python train.py --num_hidden_layers=21 --head_dim=64 --norm="rmsnorm" --qk_norm=true --init="orth" --init_std_up=0.0252 --init_std_down=0.0 --lr_mult_o=1.32 --lr_head=0.0075 --warmup_steps=36 --decay_shape="linear" --train_tokens=265300000 --dataset="wikipedia_en"
MLP neurons of a small language model. Each row is named by its layer, matrix (gate and up: input weights; down: output weights) and neuron, and shows model dimensions 32-159. Each number is 50 + 12 x the weight over its row's rms, rounded and kept within 0 to 99. A neuron's up and down rows have the sign that makes its largest values positive.
A block is one neuron, or neurons of one layer that tend to fire together. After each block is what it responds to, as a language model described it from the Wikipedia text at the highest values.

L9.gate336:49 50 55 34 64 58 60 59 56 40 62 54 43 46 51 53 66 61 50 37 38 46 47 45 48 70 61 54 46 35 31 46 48 23 51 60 49 50 51 29 37 41 55 55 65 55 68 72 55 34 69 56 51 54 64 56 65 66 64 44 41 50 54 56 36 63 41 60 24 41 42 66 33 74 37 65 54 52 38 67 44 67 50 53 35 63 54 56 63 42 41 93 70 45 25 41 28 41 54 43 56 42 38 47 32 34 35 38 37 57 31 58 53 53 45 54 57 37 41 39 54 54 38 43 47 45 42 50
L9.up336:29 47 79 35 51 47 60 56 38 37 59 76 54 45 32 69 73 32 43 32 41 63 60 38 48 55 58 43 44 58 30 60 64 43 28 49 52 54 45 53 59 43 40 50 57 41 68 59 54 51 49 39 72 54 68 53 75 39 50 50 61 57 69 53 34 64 57 57 37 48 43 49 48 50 45 56 58 58 36 72 41 42 60 46 64 48 70 69 45 51 56 69 69 61 47 45 55 33 66 60 43 52 67 51 64 52 53 17 41 58 63 43 48 53 49 40 61 43 30 58 56 50 48 62 36 44 42 56
L9.down336:48 41 44 51 43 66 58 44 47 50 87 56 38 41 44 37 54 51 81 58 33 58 64 45 34 52 48 44 60 59 47 60 47 30 52 47 48 49 51 38 37 49 65 64 50 39 63 65 63 36 50 47 47 53 49 68 76 54 53 51 47 56 60 31 36 60 40 70 36 72 55 46 36 57 49 64 44 61 60 65 49 42 56 69 39 54 35 45 68 36 53 47 40 42 50 47 42 46 65 44 73 60 74 73 23 48 55 36 44 48 62 63 60 41 52 65 42 36 31 54 32 63 48 70 74 45 43 55
Closing = or == marks ending Wikipedia article titles and section headings (e.g. = Lisa Ashton =, ==Demographics==), plus mid-word pieces like cou-nt-ry, Washing-t-on.

L5.gate68:45 60 46 63 55 58 56 70 55 60 28 40 57 47 35 59 41 50 34 22 64 72 59 57 29 34 44 68 40 34 48 48 49 51 38 51 57 55 82 62 40 44 39 59 64 81 57 36 56 55 35 57 67 47 55 71 56 28 40 65 45 42 72 70 45 68 22 66 58 54 42 38 61 26 41 36 14 52 42 34 50 47 33 51 43 56 43 45 38 55 28 37 62 38 71 40 54 66 44 42 64 52 61 53 38 72 60 50 52 53 61 49 49 68 67 61 48 40 71 41 49 33 63 50 48 58 24 49
L5.up68:24 41 45 34 40 49 69 61 48 73 62 61 21 41 33 48 49 68 42 63 68 59 44 35 52 40 54 67 45 59 60 41 39 56 63 68 50 43 59 41 46 56 33 53 63 48 58 68 53 56 31 27 37 49 66 59 41 48 55 83 41 44 62 33 52 52 39 49 52 63 55 61 68 46 61 64 60 29 46 52 45 57 60 73 51 42 55 41 57 44 69 30 41 31 32 58 40 59 60 58 57 61 39 54 55 56 45 60 31 58 44 64 63 63 41 50 20 57 55 51 32 43 32 36 51 52 57 61
L5.down68:47 58 45 48 17 79 55 60 56 51 47 44 50 33 52 65 54 51 42 22 33 76 55 55 35 36 42 57 37 28 44 42 56 66 44 67 73 45 50 60 40 47 28 51 49 46 58 43 59 36 37 33 33 47 79 38 48 38 49 54 54 45 56 54 73 58 35 43 38 56 44 27 21 61 45 31 33 52 40 49 55 56 49 52 40 33 58 62 56 48 48 64 36 53 57 36 51 62 72 52 42 52 54 71 46 30 47 45 72 52 59 47 48 40 54 33 39 38 45 29 41 48 59 47 56 55 49 55
L5.gate97:64 39 77 62 58 53 32 59 51 60 64 45 61 50 52 47 45 48 20 44 40 59 39 60 52 58 34 73 47 43 54 36 46 55 55 49 59 48 41 60 53 48 48 70 46 52 69 74 37 64 41 59 68 52 57 32 46 13 45 53 48 48 53 54 44 73 49 40 62 56 71 63 66 54 41 65 29 64 49 32 40 65 43 44 47 62 51 45 30 47 55 60 54 44 60 55 54 59 38 48 38 56 48 67 50 55 19 50 66 61 33 39 55 57 67 41 46 65 56 54 55 67 62 65 50 37 46 59
L5.up97:53 62 32 51 51 50 63 52 56 42 41 62 56 50 49 29 44 47 32 42 46 49 30 55 49 63 64 69 47 60 44 66 44 73 93 53 46 51 43 32 39 57 28 32 47 33 75 44 50 47 61 56 58 47 79 58 57 61 65 50 72 64 43 46 63 48 47 48 52 61 48 34 58 32 53 48 48 50 34 56 45 35 30 59 42 19 18 39 65 36 48 59 32 37 47 69 53 55 62 51 45 72 49 39 49 66 45 44 53 55 62 66 59 63 44 45 41 56 48 40 40 58 49 56 52 69 58 39
L5.down97:26 68 57 70 65 63 42 38 34 49 21 49 59 53 62 44 58 49 66 54 44 45 45 55 53 28 52 39 49 59 66 44 71 39 33 49 43 51 43 52 32 46 63 33 44 51 68 51 61 68 45 44 48 61 49 45 42 34 47 47 55 42 66 59 53 45 32 36 73 37 51 43 35 47 58 49 43 49 46 70 46 61 51 45 45 50 76 42 67 47 46 51 53 72 55 45 57 57 48 41 41 58 45 63 60 43 61 55 52 46 37 44 56 52 54 52 46 75 62 30 55 61 53 43 42 41 54 57
L5.gate262:46 56 53 29 64 68 33 44 64 47 31 64 49 60 69 30 79 36 50 40 60 66 67 53 62 44 61 50 64 44 66 56 37 63 30 54 53 53 58 52 56 45 47 48 48 44 56 40 34 64 39 47 38 40 48 36 43 18 57 43 45 59 32 48 51 36 42 52 53 57 38 38 31 39 36 37 72 32 40 62 55 41 55 32 55 56 55 56 51 66 36 42 43 43 58 32 66 53 57 36 44 44 50 65 53 41 55 54 55 60 39 49 66 52 68 62 37 68 56 51 66 44 60 69 55 69 64 31
L5.up262:39 60 32 58 64 32 40 46 56 63 43 73 62 57 35 41 57 51 44 50 61 66 62 66 37 48 63 70 48 41 46 58 56 43 46 38 52 42 43 44 54 57 56 46 34 21 60 42 48 41 35 55 43 55 55 47 42 23 36 25 65 51 61 63 35 45 58 28 54 46 47 57 40 46 36 50 44 37 53 75 54 47 45 65 47 45 43 41 33 62 45 47 37 55 51 47 45 61 82 39 46 72 65 25 41 56 43 44 67 63 34 51 47 50 69 49 28 65 33 57 72 61 48 70 58 56 62 46
L5.down262:55 53 52 57 71 52 23 47 66 67 32 50 58 45 62 68 38 37 32 60 47 31 48 33 43 55 54 52 61 77 70 45 47 46 67 72 68 47 60 58 48 49 33 51 46 70 71 75 40 69 57 60 58 48 56 82 59 70 56 34 64 52 56 62 55 56 42 42 53 35 63 53 35 44 40 44 36 42 52 47 46 75 55 47 41 44 46 64 50 31 56 62 49 32 42 68 62 46 63 58 54 59 63 66 44 55 66 34 34 52 60 44 44 39 50 56 47 36 51 45 31 57 67 39 45 40 50 47
L5.gate378:69 52 54 53 64 54 51 31 56 51 41 84 53 47 31 77 72 33 37 44 63 36 42 43 57 51 63 69 72 41 42 48 50 49 42 55 50 61 66 63 42 41 60 52 64 52 38 58 67 54 73 48 56 65 52 48 42 39 76 62 47 43 57 60 56 48 54 50 50 45 52 50 70 34 66 29 43 45 39 50 39 52 38 46 55 36 39 61 60 49 32 47 49 43 60 55 52 71 54 39 29 71 51 48 59 56 43 59 38 61 43 48 60 56 56 51 42 60 70 55 36 60 39 40 30 67 48 47
L5.up378:65 49 45 68 62 56 69 47 59 67 56 58 56 30 45 65 40 59 67 55 32 40 33 35 46 47 61 51 44 48 54 39 37 53 42 49 54 52 45 53 34 68 53 67 55 45 44 38 65 45 56 49 50 38 52 45 42 49 45 78 51 42 58 58 79 63 62 66 62 47 59 56 61 41 52 30 61 42 41 48 40 56 56 48 65 42 27 44 45 54 65 78 46 52 45 50 74 53 42 57 31 23 68 56 22 70 59 46 54 68 55 53 59 73 44 57 44 50 49 68 49 34 46 55 22 53 54 57
L5.down378:61 40 36 37 46 61 49 36 68 63 42 40 50 71 51 35 53 39 38 30 27 59 43 60 26 56 43 39 49 79 57 46 45 59 64 57 50 46 46 41 50 51 47 29 61 37 65 47 42 49 43 24 66 67 56 46 20 70 57 62 43 35 42 48 40 60 42 41 39 58 57 36 50 51 53 31 55 40 44 49 46 67 40 32 69 46 48 56 62 34 62 55 57 62 56 57 56 51 53 56 56 37 47 72 44 65 56 64 51 58 38 39 45 44 56 45 54 48 45 51 51 43 70 39 22 64 60 37
Second piece of words split at the start, chiefly "ro" after capital P (Pro Bowl, Productions, Professor), plus " pro" (problems, programs) and " o" (oath, over).

L9.gate311:57 57 55 40 45 45 91 32 55 50 71 27 48 50 50 36 51 33 61 49 54 22 43 41 62 70 62 30 21 55 47 40 50 66 44 18 41 24 52 54 55 53 54 58 50 53 59 49 71 52 42 49 57 60 13 51 48 65 46 53 61 61 59 55 45 48 47 71 54 52 39 42 32 43 58 35 68 29 45 71 33 51 51 49 54 40 41 53 48 43 60 43 50 53 61 54 45 57 66 38 29 51 43 51 60 61 51 20 64 54 57 60 53 63 36 77 54 36 34 43 43 53 50 44 52 47 56 67
L9.up311:56 52 47 67 56 58 32 36 51 53 59 32 41 82 45 41 44 62 47 32 51 57 55 57 67 56 35 43 64 34 31 52 68 42 29 57 50 47 27 51 56 61 66 63 56 30 44 58 53 42 66 54 43 62 51 40 50 58 43 30 62 48 58 58 32 66 49 54 45 14 47 62 45 42 45 65 50 55 36 51 32 52 57 69 43 58 54 51 39 57 39 62 31 31 70 52 39 50 48 46 49 83 59 44 66 55 58 41 26 46 42 69 59 56 52 53 27 61 32 67 52 47 60 56 51 28 63 35
L9.down311:55 47 39 39 57 30 42 58 32 50 55 41 37 39 34 37 42 37 67 54 48 46 60 60 44 39 53 54 55 45 48 48 58 52 82 42 61 47 54 77 44 61 73 50 46 60 54 54 42 71 69 47 59 62 33 46 49 40 32 64 50 57 42 70 56 37 55 64 50 46 61 50 37 46 58 35 61 59 35 60 44 51 52 53 51 56 45 58 42 64 60 50 30 50 40 53 51 43 62 40 24 46 38 77 60 50 39 27 60 53 49 61 38 49 39 74 31 47 47 57 52 63 21 41 37 53 53 45
Short inner fragments of words split oddly, strongest for "it" in cr-it-ic/criticism/criteria; also "l" in inc-l-uded, Repub-l-ican.

L5.gate113:54 55 44 47 46 36 60 36 33 54 48 33 63 61 86 42 59 53 50 49 49 67 22 38 61 58 50 41 26 52 43 74 26 49 45 48 50 49 46 59 30 41 64 59 43 37 44 30 55 55 73 61 38 58 57 52 49 40 44 52 55 55 59 48 27 26 41 45 38 69 48 52 38 60 50 49 33 50 38 67 52 23 42 54 46 26 43 43 65 37 63 60 59 30 38 48 74 40 44 66 67 44 43 70 48 53 55 66 39 55 36 43 61 22 70 52 61 50 25 56 41 56 53 58 55 56 63 34
L5.up113:58 50 52 41 55 30 70 48 33 54 49 40 47 62 65 49 56 71 44 47 41 55 23 37 49 35 67 47 48 65 62 63 55 78 61 54 55 28 50 49 47 56 61 57 38 53 59 53 48 27 56 43 61 36 50 51 65 71 46 40 61 34 54 48 27 52 59 55 33 46 54 36 50 42 46 57 69 26 47 58 65 52 52 42 50 36 46 58 53 57 66 53 34 50 49 50 70 32 52 65 52 63 59 54 57 50 62 48 40 51 57 39 36 44 44 60 67 46 39 46 35 55 44 80 59 48 56 45
L5.down113:56 24 66 61 49 28 45 59 46 53 52 60 52 46 52 36 67 46 49 43 55 51 38 34 49 41 53 48 50 56 58 40 46 53 62 47 45 44 38 54 41 53 57 65 43 61 68 56 41 38 52 35 47 49 40 61 68 46 60 62 54 49 36 50 49 35 53 55 50 51 54 40 41 54 33 62 58 49 37 58 47 61 53 54 74 55 51 68 58 64 66 37 53 56 59 56 71 36 46 55 61 59 56 68 52 48 50 54 65 57 77 32 46 35 47 71 60 64 60 39 36 72 52 51 46 38 40 57
L5.gate132:47 25 51 49 46 57 54 69 35 68 46 56 33 63 57 44 68 62 44 12 51 59 26 55 33 46 55 30 59 26 46 66 67 42 50 74 31 44 53 41 44 59 67 69 38 46 43 30 33 62 47 55 48 34 57 43 68 31 68 65 43 42 47 53 52 58 75 54 43 66 64 32 39 48 44 32 63 53 26 46 75 52 43 47 64 54 44 50 41 43 46 40 49 43 29 32 51 61 60 44 56 54 45 56 52 50 50 48 64 52 54 57 24 33 53 35 63 57 61 37 46 49 49 64 57 35 44 49
L5.up132:38 60 68 29 41 51 59 54 42 65 46 63 55 40 53 56 61 36 34 33 53 61 42 38 36 60 58 53 57 34 33 56 71 67 28 59 41 47 51 28 39 50 43 90 43 48 59 56 52 62 56 64 66 03 59 56 79 36 68 50 59 49 68 41 25 48 65 66 38 49 70 27 41 46 43 49 40 37 56 23 56 36 62 62 57 61 52 49 43 37 45 41 50 49 46 46 62 50 52 49 55 43 54 55 49 50 43 57 41 29 56 40 33 42 59 52 53 51 61 55 42 46 63 60 38 43 42 60
L5.down132:38 38 33 38 37 38 48 51 42 68 22 53 52 62 74 09 60 47 48 28 43 50 52 62 34 55 46 46 56 29 41 68 67 67 28 56 46 36 34 55 48 52 70 60 66 38 54 50 55 51 56 47 55 53 75 56 62 39 55 37 42 70 47 51 50 43 51 57 40 36 68 60 55 44 71 50 60 40 48 48 50 50 49 42 61 50 29 47 46 51 46 30 33 24 54 78 74 35 22 62 64 50 56 46 63 50 52 46 34 49 44 53 42 44 61 39 63 65 42 56 38 56 46 41 59 51 37 57
L5.gate144:56 18 73 56 51 61 37 33 59 43 47 48 44 34 43 31 49 63 64 51 29 44 31 62 46 36 21 58 49 44 46 37 72 47 60 32 35 51 47 69 57 82 31 59 35 54 55 65 53 49 38 38 58 45 37 39 59 50 47 58 63 27 46 33 44 45 48 58 45 53 55 53 70 33 52 51 55 38 41 42 44 25 53 43 42 55 59 57 44 51 49 41 35 44 41 57 47 53 41 55 45 54 27 43 23 46 62 70 54 73 44 62 44 44 36 51 71 39 74 65 49 46 48 60 57 39 29 73
L5.up144:41 29 57 61 54 59 50 35 43 31 81 63 54 62 34 50 45 51 58 43 46 39 56 65 32 55 63 38 48 48 35 42 64 39 29 23 37 48 49 66 58 75 52 62 39 51 62 31 49 39 75 34 38 68 40 51 42 62 49 55 51 52 53 26 51 57 54 52 46 45 41 65 47 37 30 36 49 62 59 57 53 48 55 55 60 57 44 59 49 41 46 45 55 45 56 31 54 55 42 25 51 62 52 33 35 69 46 45 53 68 42 57 23 55 60 67 54 67 34 70 44 53 63 70 24 47 37 53
L5.down144:52 33 42 35 43 44 55 31 40 47 32 45 33 51 51 53 41 34 42 41 48 52 56 57 42 47 38 41 29 38 53 33 61 22 43 43 54 37 78 51 61 59 45 53 47 63 52 49 65 47 42 38 65 59 48 60 50 47 63 62 24 41 78 59 42 45 56 42 36 48 42 47 53 52 57 31 21 56 60 45 45 59 45 52 56 30 45 60 42 51 34 75 75 42 51 67 64 35 56 44 36 52 35 61 63 27 57 39 54 72 44 42 39 52 73 49 37 41 51 49 50 31 61 63 53 43 55 37
L5.gate195:50 40 76 29 47 54 51 49 54 55 63 54 51 57 59 37 51 53 66 46 46 60 27 67 70 76 70 58 44 43 49 57 36 57 50 44 47 61 32 51 32 59 44 28 38 64 68 58 51 46 52 38 35 55 51 37 55 56 46 66 41 53 54 79 36 50 47 51 30 58 73 53 49 29 54 61 34 51 76 34 72 48 56 39 52 64 60 45 72 40 46 32 50 23 41 17 59 59 50 42 52 30 60 36 46 39 54 60 48 68 62 55 47 46 71 71 61 40 45 52 28 46 62 55 56 53 54 32
L5.up195:47 42 40 66 53 30 25 41 43 45 17 45 60 56 43 68 34 64 35 46 56 56 44 43 45 50 52 60 55 50 60 45 61 83 54 50 60 26 66 67 40 55 52 54 51 44 66 39 41 48 72 47 65 36 50 62 32 47 31 64 65 49 48 57 42 65 54 36 53 66 41 59 53 64 47 49 53 55 50 68 68 57 45 53 52 46 58 64 27 43 74 45 55 52 44 68 40 43 62 35 60 38 80 71 63 53 46 77 14 46 54 42 51 31 51 55 54 61 35 75 75 57 67 57 53 44 41 39
L5.down195:50 34 50 64 41 47 44 37 73 60 52 46 44 57 41 69 60 51 53 36 48 42 36 49 43 35 45 59 52 51 33 65 30 60 40 28 24 53 41 65 36 61 30 69 32 48 58 47 25 57 52 49 48 42 38 51 60 70 52 46 48 36 63 48 42 68 54 52 50 45 32 53 40 75 64 56 61 48 49 44 75 45 55 54 55 57 35 43 55 48 22 47 56 53 55 55 74 40 38 41 44 53 41 30 45 54 35 62 25 22 55 55 46 40 67 57 40 53 46 53 57 40 61 68 65 50 25 31
Opening == or === of a Wikipedia section heading after a blank line, like ==Albums or ===World War; also word-initial r (round, right, race).

L18.gate13:50 65 39 62 49 58 47 40 48 28 48 42 46 49 50 60 61 69 51 58 64 58 54 44 33 50 51 41 77 56 41 41 64 32 51 64 49 61 68 41 49 18 37 50 37 64 45 55 55 40 30 69 37 41 50 53 54 35 31 62 60 43 61 40 42 69 59 58 47 71 35 79 50 49 52 58 38 55 56 50 48 51 52 57 55 47 35 56 36 49 50 55 42 54 48 50 21 40 64 62 32 40 46 54 38 44 58 36 61 44 55 44 48 38 38 61 56 53 31 37 55 68 38 53 43 82 54 47
L18.up13:36 52 55 57 55 66 56 46 51 30 56 71 50 28 17 75 40 60 46 52 51 51 68 43 60 59 63 44 52 45 53 49 34 47 40 51 39 65 26 49 39 51 39 38 64 67 53 46 62 66 62 54 35 45 72 65 48 65 53 52 63 07 61 56 36 49 46 48 34 57 28 60 40 84 71 56 45 47 66 50 47 28 42 71 40 71 64 64 52 42 29 53 31 45 43 40 50 58 43 53 50 44 45 58 47 59 36 69 51 59 57 51 52 39 63 46 38 33 49 51 40 30 41 57 61 52 41 41
L18.down13:47 45 55 59 58 49 46 35 59 48 22 58 52 64 48 77 46 27 41 44 69 59 50 55 44 35 64 32 63 54 42 45 48 50 51 55 30 46 47 51 39 42 63 40 68 68 36 58 45 44 70 25 49 54 45 50 60 45 40 72 50 55 60 29 39 60 49 28 28 76 42 50 53 66 60 34 47 42 47 79 58 50 51 50 42 64 49 40 23 69 49 55 44 32 35 40 31 59 51 49 62 67 69 54 29 44 50 42 50 46 60 41 44 28 32 48 55 58 42 36 46 58 43 60 56 39 39 51
L18.gate60:33 41 52 61 16 60 53 32 38 46 57 32 69 46 43 57 30 45 61 40 80 48 66 47 51 58 52 47 61 64 57 48 44 51 55 30 41 70 66 54 31 51 58 47 37 43 48 47 43 26 49 49 63 53 49 49 70 57 34 60 54 53 47 36 26 35 37 44 37 28 47 63 35 59 29 55 64 36 43 46 56 53 36 36 47 35 52 58 64 55 65 56 60 72 40 57 33 56 41 45 62 47 33 58 66 39 39 61 40 55 39 57 60 43 72 48 64 35 50 47 59 72 75 51 58 44 17 34
L18.up60:25 42 48 50 52 32 64 58 45 40 57 57 62 22 31 42 69 70 61 21 46 48 44 40 52 68 49 76 68 61 58 27 45 46 35 44 55 48 46 48 45 38 44 48 53 67 70 78 53 60 74 40 58 48 50 49 59 60 59 28 45 44 74 36 27 51 37 56 49 50 47 50 71 48 49 36 65 57 73 51 54 62 49 32 39 63 31 38 49 62 56 62 67 36 44 64 55 57 64 44 68 58 40 83 36 60 57 50 59 49 71 53 50 20 41 48 44 37 21 31 58 49 54 50 38 48 37 64
L18.down60:51 43 58 44 50 61 41 55 47 64 71 59 76 47 56 43 36 65 50 39 53 28 40 67 58 54 39 45 40 53 70 42 61 51 37 51 55 33 43 33 51 74 37 53 66 48 31 70 70 37 53 45 58 23 60 41 65 33 45 51 37 46 55 60 54 32 52 65 55 61 54 27 46 62 52 59 48 54 40 61 41 52 42 43 46 50 51 48 72 42 61 58 69 41 37 54 60 71 51 50 68 63 40 69 63 46 50 68 59 58 63 55 40 49 62 47 64 60 39 64 44 48 51 59 40 55 72 58
L18.gate321:24 63 59 43 70 26 64 58 54 66 70 59 27 53 37 51 86 51 34 50 42 47 58 45 39 28 35 64 63 36 63 31 62 41 35 53 50 60 53 68 45 62 48 59 57 47 61 44 37 50 62 58 35 47 63 45 69 63 65 34 50 44 62 52 36 57 35 36 56 59 67 49 48 40 52 42 64 38 23 52 45 60 62 35 48 59 39 65 48 53 58 44 29 55 25 50 19 63 72 57 54 61 42 42 38 44 54 35 45 38 43 47 49 52 54 51 35 44 57 63 38 76 62 58 39 48 40 60
L18.up321:64 53 47 75 58 61 58 41 41 49 67 69 54 55 43 39 33 38 57 33 66 54 35 47 58 50 75 41 53 40 60 53 57 64 43 34 41 54 66 29 54 63 36 62 33 57 53 56 64 51 66 39 61 52 34 56 37 56 27 45 27 62 60 32 64 63 50 59 49 41 48 54 36 33 44 65 53 44 56 50 20 58 56 49 34 39 52 62 30 30 49 36 48 38 51 48 55 55 61 36 48 32 68 43 56 43 58 63 35 53 66 61 39 52 59 41 62 39 59 38 52 37 48 54 39 32 38 63
L18.down321:33 44 43 45 65 26 52 65 48 54 57 27 54 55 50 35 47 58 34 38 37 61 54 58 76 38 34 69 62 62 58 46 56 56 65 41 50 60 52 44 57 61 28 38 74 58 67 69 46 70 58 52 44 52 42 43 67 53 61 42 52 53 43 34 59 51 56 59 39 40 31 63 66 52 54 42 52 54 38 47 46 71 58 40 43 44 60 52 54 82 46 52 55 46 47 56 33 52 51 30 49 56 55 51 37 40 28 25 72 52 40 57 57 66 39 33 31 58 53 28 68 33 38 51 40 40 54 52
L18.gate328:37 45 57 38 41 55 60 71 58 38 57 56 60 52 35 73 41 51 56 59 64 58 36 50 47 60 43 48 45 42 45 40 45 57 69 51 66 45 40 38 56 54 55 40 44 40 57 39 30 47 57 41 43 45 51 57 40 63 61 44 50 17 44 38 53 43 66 54 31 51 51 50 23 64 41 48 46 63 42 58 55 39 41 56 51 33 39 39 61 63 43 19 46 53 71 44 28 51 82 65 60 57 50 74 41 64 61 45 65 57 50 44 42 45 61 53 51 56 57 25 68 61 33 65 43 50 64 34
L18.up328:39 37 51 53 56 54 54 46 48 30 68 42 59 60 41 47 59 49 54 58 49 51 47 35 32 41 54 67 44 57 68 35 45 52 77 60 37 57 74 59 59 33 24 39 41 58 67 50 37 58 52 44 47 61 51 41 29 60 57 65 47 40 58 40 30 31 50 61 23 57 47 75 47 42 82 47 39 50 45 74 33 58 27 53 55 53 46 64 45 42 48 34 55 55 60 50 34 52 71 69 48 54 62 62 63 51 57 48 53 73 68 44 47 81 69 68 62 46 57 23 44 57 37 60 50 40 63 69
L18.down328:58 27 36 51 53 52 46 65 43 45 50 61 59 53 49 44 44 67 58 41 60 48 56 67 46 41 46 62 39 63 64 45 54 46 45 48 73 66 67 61 63 41 50 61 56 56 59 84 61 36 53 46 49 48 69 58 38 49 45 57 45 66 34 42 36 48 64 56 52 55 40 46 45 39 51 72 49 42 59 65 41 59 48 14 60 39 43 61 69 56 66 57 42 48 53 54 53 33 61 36 29 35 25 33 37 36 65 45 47 39 24 49 43 59 40 65 57 55 50 52 53 48 52 51 58 53 48 53
Closing = or == markers after article titles and section headings, plus lone first pieces of split words such as m(ore), M(athematical), J-an(uary).

L18.gate32:63 45 49 63 51 44 50 46 54 41 61 53 59 56 70 50 41 62 63 37 55 58 49 66 18 68 47 45 46 44 44 37 54 46 54 36 45 36 38 36 35 58 53 43 50 25 71 66 36 66 62 37 58 34 41 42 55 49 46 66 38 67 40 49 64 64 79 54 53 49 52 52 61 60 56 70 41 34 62 44 46 44 47 51 29 55 36 39 63 39 69 57 58 66 64 59 59 59 39 60 29 46 47 58 44 72 67 46 26 59 56 44 67 28 56 61 35 59 66 61 64 64 57 65 69 60 46 47
L18.up32:47 65 61 34 32 59 57 56 50 52 64 60 54 37 42 66 51 70 61 32 50 46 61 37 24 49 30 63 61 58 35 38 57 54 46 37 58 26 50 55 47 51 68 27 43 35 51 56 51 47 38 59 44 42 58 40 49 33 40 65 39 63 70 56 61 52 69 57 38 53 56 60 64 45 47 47 36 53 34 57 55 26 48 33 45 48 69 34 70 57 52 58 76 67 42 62 59 45 53 29 50 71 56 45 67 57 48 45 50 54 34 67 52 50 48 50 53 55 64 39 54 53 51 62 34 53 34 55
L18.down32:40 52 62 57 68 33 55 53 55 52 36 66 57 69 37 40 46 47 49 39 37 41 56 43 45 56 50 38 42 38 45 30 46 55 45 68 69 49 41 57 46 58 55 63 42 41 48 52 59 57 74 38 44 45 34 51 50 50 43 68 41 41 46 49 36 21 56 35 67 46 44 52 49 39 55 42 42 43 59 46 52 62 51 37 54 43 32 55 47 58 42 37 24 33 43 45 46 28 98 45 31 49 45 61 38 46 57 47 77 60 49 65 41 32 35 63 47 44 38 36 40 74 34 58 44 54 30 58
L18.gate260:36 39 16 56 50 45 48 60 49 40 46 65 38 62 49 49 40 72 42 59 46 39 39 51 51 54 43 34 49 55 42 47 60 41 39 45 69 69 55 61 38 61 61 48 44 29 52 68 54 42 52 29 31 54 70 36 60 45 46 58 49 46 58 52 44 88 40 33 50 40 36 31 37 52 55 60 64 58 47 47 55 48 44 29 42 61 42 41 47 57 55 55 54 45 55 44 54 51 57 51 27 40 43 60 35 59 40 55 36 48 60 36 49 49 42 56 43 48 47 59 69 69 57 33 46 63 65 49
L18.up260:44 46 34 67 56 41 44 57 51 47 50 63 33 38 49 57 40 64 25 49 22 33 37 41 56 29 59 44 40 45 46 62 46 56 69 54 79 29 42 49 36 52 57 30 49 35 73 57 65 46 40 72 51 40 51 42 39 33 41 63 62 43 56 54 46 73 55 41 50 56 44 51 51 52 53 52 55 36 36 48 44 50 45 33 46 40 71 57 40 53 63 66 54 60 68 48 64 53 49 47 34 61 36 53 44 66 47 38 57 62 32 64 61 30 40 58 64 61 45 70 61 58 34 21 46 59 44 56
L18.down260:62 55 32 32 55 47 54 24 50 42 45 72 51 65 60 28 55 75 41 41 63 25 70 65 65 70 33 56 56 42 34 55 72 49 50 46 78 44 41 62 66 51 65 58 53 34 44 65 34 43 53 44 39 50 48 66 38 52 35 55 45 51 49 63 72 49 54 54 75 43 55 45 42 34 38 53 34 54 51 56 53 59 45 63 60 56 53 49 42 37 61 62 61 47 57 70 47 33 46 40 49 59 35 86 46 47 68 51 59 63 60 44 60 32 55 49 58 59 35 46 35 60 43 53 59 62 56 45
L18.gate398:68 46 39 38 39 52 52 58 55 37 62 25 23 67 36 49 54 58 30 47 65 49 53 54 54 51 37 45 57 32 35 43 52 61 62 56 43 73 46 62 63 66 54 51 50 39 56 44 83 57 66 59 68 40 32 52 53 60 48 48 29 56 53 49 58 41 73 68 65 40 58 36 49 49 38 59 73 47 40 39 46 73 38 55 37 53 59 56 37 45 68 70 74 57 37 54 44 59 34 46 28 52 51 56 62 68 75 40 27 52 49 72 50 20 42 43 47 75 56 65 70 40 62 63 57 53 50 53
L18.up398:37 47 46 67 44 51 58 37 43 68 40 40 51 68 50 48 51 59 51 52 32 50 54 50 45 54 50 57 44 33 58 64 62 55 62 51 41 48 50 72 33 44 75 66 56 60 17 63 69 53 59 58 46 60 54 58 58 58 64 34 57 24 46 45 66 56 52 30 45 60 19 75 53 65 54 40 48 56 42 52 48 30 67 49 41 60 45 49 35 75 20 41 58 50 38 57 60 63 64 45 41 55 56 55 44 45 44 46 37 44 65 62 58 55 63 34 37 49 40 38 42 36 54 41 71 34 75 37
L18.down398:55 52 54 52 51 45 58 26 41 35 28 51 56 46 69 32 48 49 53 60 65 49 36 40 60 33 43 45 64 47 41 27 62 46 59 46 46 35 43 54 29 41 61 76 55 47 48 42 63 45 42 51 56 35 28 63 33 71 33 57 68 41 43 70 60 67 58 74 53 35 58 65 44 66 51 54 58 36 57 39 29 66 49 47 39 41 41 40 67 38 79 61 50 43 45 62 42 45 39 58 43 39 58 38 77 48 66 51 43 37 41 40 38 38 66 60 45 60 57 57 49 54 27 40 29 44 55 56
L18.gate440:84 53 61 49 53 57 54 71 46 45 29 52 32 66 67 50 50 56 54 48 53 55 74 44 31 44 43 50 47 36 49 58 60 56 63 60 52 47 51 49 61 57 47 30 57 19 63 43 50 43 40 45 51 59 73 58 57 66 60 38 49 59 38 52 47 45 22 62 57 55 38 34 44 53 74 40 33 46 35 49 34 40 40 36 47 37 60 57 39 52 58 61 66 69 47 78 52 59 60 43 52 35 63 44 44 58 49 40 57 72 43 49 39 46 62 60 46 61 35 38 54 46 54 60 48 63 52 38
L18.up440:64 39 47 65 48 56 69 58 56 47 35 58 39 44 43 69 41 80 49 43 44 36 49 29 57 47 55 58 55 27 47 42 61 49 66 66 70 55 61 29 51 35 65 44 60 52 68 26 71 60 60 38 60 53 74 32 51 48 52 55 78 36 66 46 53 57 50 52 62 66 48 34 44 50 69 44 53 33 40 72 34 61 52 54 62 38 58 59 42 78 59 52 62 43 53 54 51 66 70 46 49 33 72 43 57 47 35 69 52 64 58 51 57 59 41 64 47 48 43 44 64 71 60 76 37 77 41 59
L18.down440:61 44 47 63 39 57 33 40 63 43 47 58 45 51 63 64 70 40 39 52 32 57 55 43 70 63 40 58 46 64 28 45 67 47 73 56 53 48 44 40 64 58 60 44 52 49 60 67 12 47 56 49 59 52 56 41 49 70 37 37 48 57 38 35 36 34 44 55 58 49 31 52 55 43 35 56 40 41 39 46 57 46 49 15 34 30 71 59 52 66 52 59 55 47 52 46 58 42 49 62 63 36 47 67 61 47 55 56 46 65 26 39 48 61 54 39 33 47 46 41 60 50 59 57 55 20 51 45
Fires on bare space tokens before the next word, often before vowel-initial words or heading marks (Other entrants, an elaborate), and on mid-word pieces like the d in in-d-icated or in-d-ustry.